config = dict(
    num_hidden_layers=15,
    hidden_size=192,
    num_attention_heads=2,
    num_key_value_heads=2,
    head_dim=96,
    intermediate_size=1152,
    vocab_size=4096,
    hidden_act='relu',
    norm='layernorm',
    norm_place='pre',
    norm_eps=1e-06,
    positions='learned',
    qk_norm=False,
    attn_scale=0.102,
    bias='all',
    tie_word_embeddings=True,
    parallel_block=False,
    init='normal',
    init_std_qkv=0.0229,
    init_std_o=0.00419,
    init_std_up=0.0229,
    init_std_down=0.00419,
    optimizer='adamw',
    learning_rate=0.000888,
    lr_mult_qkv=0.7,
    lr_mult_up=1.17,
    beta1=0.9,
    beta2=0.99,
    lr_head=0.00551,
    max_grad_norm=1.0,
    warmup_steps=464,
    schedule='wsd',
    decay_fraction=1.0,
    decay_shape='sqrt',
    final_lr_fraction=0.0,
    batch_tokens=[16384, 32768, 49152],
    max_seq_len=512,
    doc_mask=False,
    train_tokens=283100000,
    max_steps=8931,
    dataset='wikipedia_en',
)
MLP neurons of a small language model. Each row is named by its layer, matrix (up: input weights) and neuron, and shows model dimensions 32-95. Each number is 200 + 40 x the weight over its row's rms, rounded and kept within 0 to 999.
After each neuron's rows, "fires on" lists the tokens most often at its 100 highest values on Wikipedia text that the model never trained on.

L10.up276,250,228,287,129,163,219,277,161,195,244,175,242,254,197,147,224,160,234,195,178,189,178,206,154,206,189,150,201,228,228,177,219,266,232,195,135,184,221,168,215,75,229,223,178,259,141,256,209,155,155,211,164,197,213,242,211,201,194,195,210,275,200,183,183
fires on: "h", " to", "ic", "he", "le"

L12.up1008,236,259,203,157,180,101,250,169,199,264,155,217,254,155,203,162,161,194,165,100,204,229,246,230,125,207,214,218,193,134,203,284,158,111,218,132,182,261,203,203,218,223,245,245,216,211,191,263,122,210,236,207,190,169,247,236,169,250,188,172,195,200,132,194
fires on: "==", "if", "od", "pl", "w", "|"

L9.up1018,229,204,174,193,181,197,220,202,174,200,160,231,248,217,168,195,193,213,194,126,270,132,217,217,151,213,202,231,199,219,185,294,192,131,222,254,168,252,241,233,149,188,238,231,241,219,258,234,186,232,185,271,161,193,192,209,211,246,143,146,181,158,149,187
fires on: " de", "|", " se", " De"

L5.up660,194,204,286,175,166,243,224,129,176,285,219,186,214,209,139,155,151,182,160,220,244,180,187,170,261,109,233,268,123,227,197,354,212,217,243,172,242,175,146,273,239,197,201,174,200,267,153,221,224,204,196,231,152,238,243,171,191,211,215,166,159,254,175,153
fires on: " conc", " disc", " cons", " arg", "isc", " ass"

L5.up998,164,236,177,213,220,216,157,193,209,223,216,213,170,275,140,248,264,138,239,182,218,216,187,214,199,151,241,248,306,152,211,258,230,187,241,221,199,219,214,157,274,167,261,245,211,199,239,186,185,107,208,228,267,166,193,250,281,264,95,206,243,159,185,164
fires on: ",", ";", "\n", ":", " 1"

L12.up342,269,246,248,172,193,181,153,164,152,228,248,230,282,194,220,226,184,195,212,240,129,230,164,173,277,168,168,179,274,187,221,257,204,187,148,231,210,174,195,228,182,209,228,170,130,227,172,212,229,196,225,260,256,191,209,218,173,289,133,171,207,216,140,187
fires on: " requ", " ret", "qu", " fav", "sc", " det"

L12.up45,234,174,216,148,60,223,274,183,146,172,222,229,212,178,195,250,209,162,236,163,175,283,181,162,218,197,269,166,189,160,236,229,243,145,212,212,195,169,173,103,207,211,207,242,216,242,219,217,274,104,245,208,263,239,300,266,221,223,208,194,205,177,270,150
fires on: ":", "°", " |", " –"

L12.up4,204,238,293,171,171,180,276,174,149,242,204,196,155,268,195,206,168,200,217,162,234,235,213,192,200,197,265,144,199,207,183,211,214,206,190,202,170,253,191,202,236,259,235,234,263,210,238,164,246,216,211,231,137,228,263,232,217,200,133,162,231,204,118,158
fires on: " with", "|", "P", " to", "with"

L10.up408,209,266,205,148,188,158,213,195,174,247,152,216,202,226,164,259,200,218,192,155,184,154,208,204,255,138,162,169,224,223,243,237,198,221,182,214,177,198,211,201,88,279,203,206,186,132,194,203,215,147,97,253,198,160,258,237,161,206,198,139,236,222,194,227
fires on: "h", "ak", "ok", "he", "m", "ur"

L9.up151,232,238,208,183,169,135,244,174,153,213,190,212,179,198,202,184,210,187,173,121,236,173,197,192,178,222,205,234,190,178,210,260,164,117,217,228,174,253,243,230,183,245,247,242,228,155,263,218,187,240,187,246,164,160,278,248,216,211,132,122,263,184,160,189
fires on: "|"

L10.up755,248,128,240,151,156,170,269,206,163,178,189,252,178,234,156,278,194,193,223,191,171,290,171,172,313,216,249,287,197,111,254,255,141,92,157,175,139,163,221,172,223,99,248,229,143,195,199,178,209,190,194,190,214,183,248,273,252,194,150,223,147,177,207,204
fires on: ":", "°", "′"

L10.up837,159,129,191,130,164,256,252,191,119,223,213,206,244,226,191,201,177,198,238,220,172,264,157,105,237,219,257,265,233,141,228,290,210,150,190,247,200,176,172,215,237,147,198,228,163,222,210,253,224,205,203,259,194,199,233,268,248,209,220,192,233,211,230,229
fires on: ":", ";", " |", ");", ",", " "

L9.up369,182,213,199,121,198,184,250,196,153,113,199,226,245,207,189,251,218,209,223,139,230,164,169,212,220,181,223,167,245,258,165,227,235,166,213,248,216,218,199,209,316,115,302,191,214,170,252,201,170,143,223,182,224,213,195,202,282,193,117,166,209,105,187,143
fires on: "\n", ",", "'", "/", ")"

L7.up922,197,189,204,186,165,177,246,194,200,242,159,217,290,154,206,222,136,200,105,227,267,182,190,204,246,153,222,267,221,245,221,237,191,160,157,146,246,151,219,250,239,230,184,186,182,204,203,258,219,157,191,264,135,295,246,173,179,247,204,233,197,249,137,145
fires on: " disc", " acc", "c", " sc", " conc", " Acc"

L5.up588,265,253,254,233,185,157,200,229,194,262,232,187,216,216,222,174,177,247,174,199,183,186,197,189,222,203,179,154,309,150,194,223,298,181,166,236,155,194,213,192,241,221,190,223,221,241,232,208,191,123,146,243,186,195,273,217,201,225,162,158,254,251,103,187
fires on: " not", " eff", " resp", " det", " suff", " ret"

L5.up119,202,205,233,203,203,141,159,211,241,231,217,251,248,292,211,206,211,235,214,164,191,201,187,212,184,137,210,271,233,188,200,204,238,223,189,239,190,204,200,221,206,182,251,266,217,236,112,156,199,206,151,312,210,159,295,248,238,158,148,137,281,195,138,149
fires on: " not", " is", " found", " ret", " a", " may"

L9.up212,208,192,228,140,168,177,209,246,194,239,138,218,248,251,177,161,125,192,233,190,199,208,197,245,223,201,195,269,178,163,206,273,175,127,196,256,171,225,212,219,200,214,281,225,235,195,279,171,196,198,211,187,185,153,240,255,182,251,126,171,206,201,171,167
fires on: "|", " |", " Year"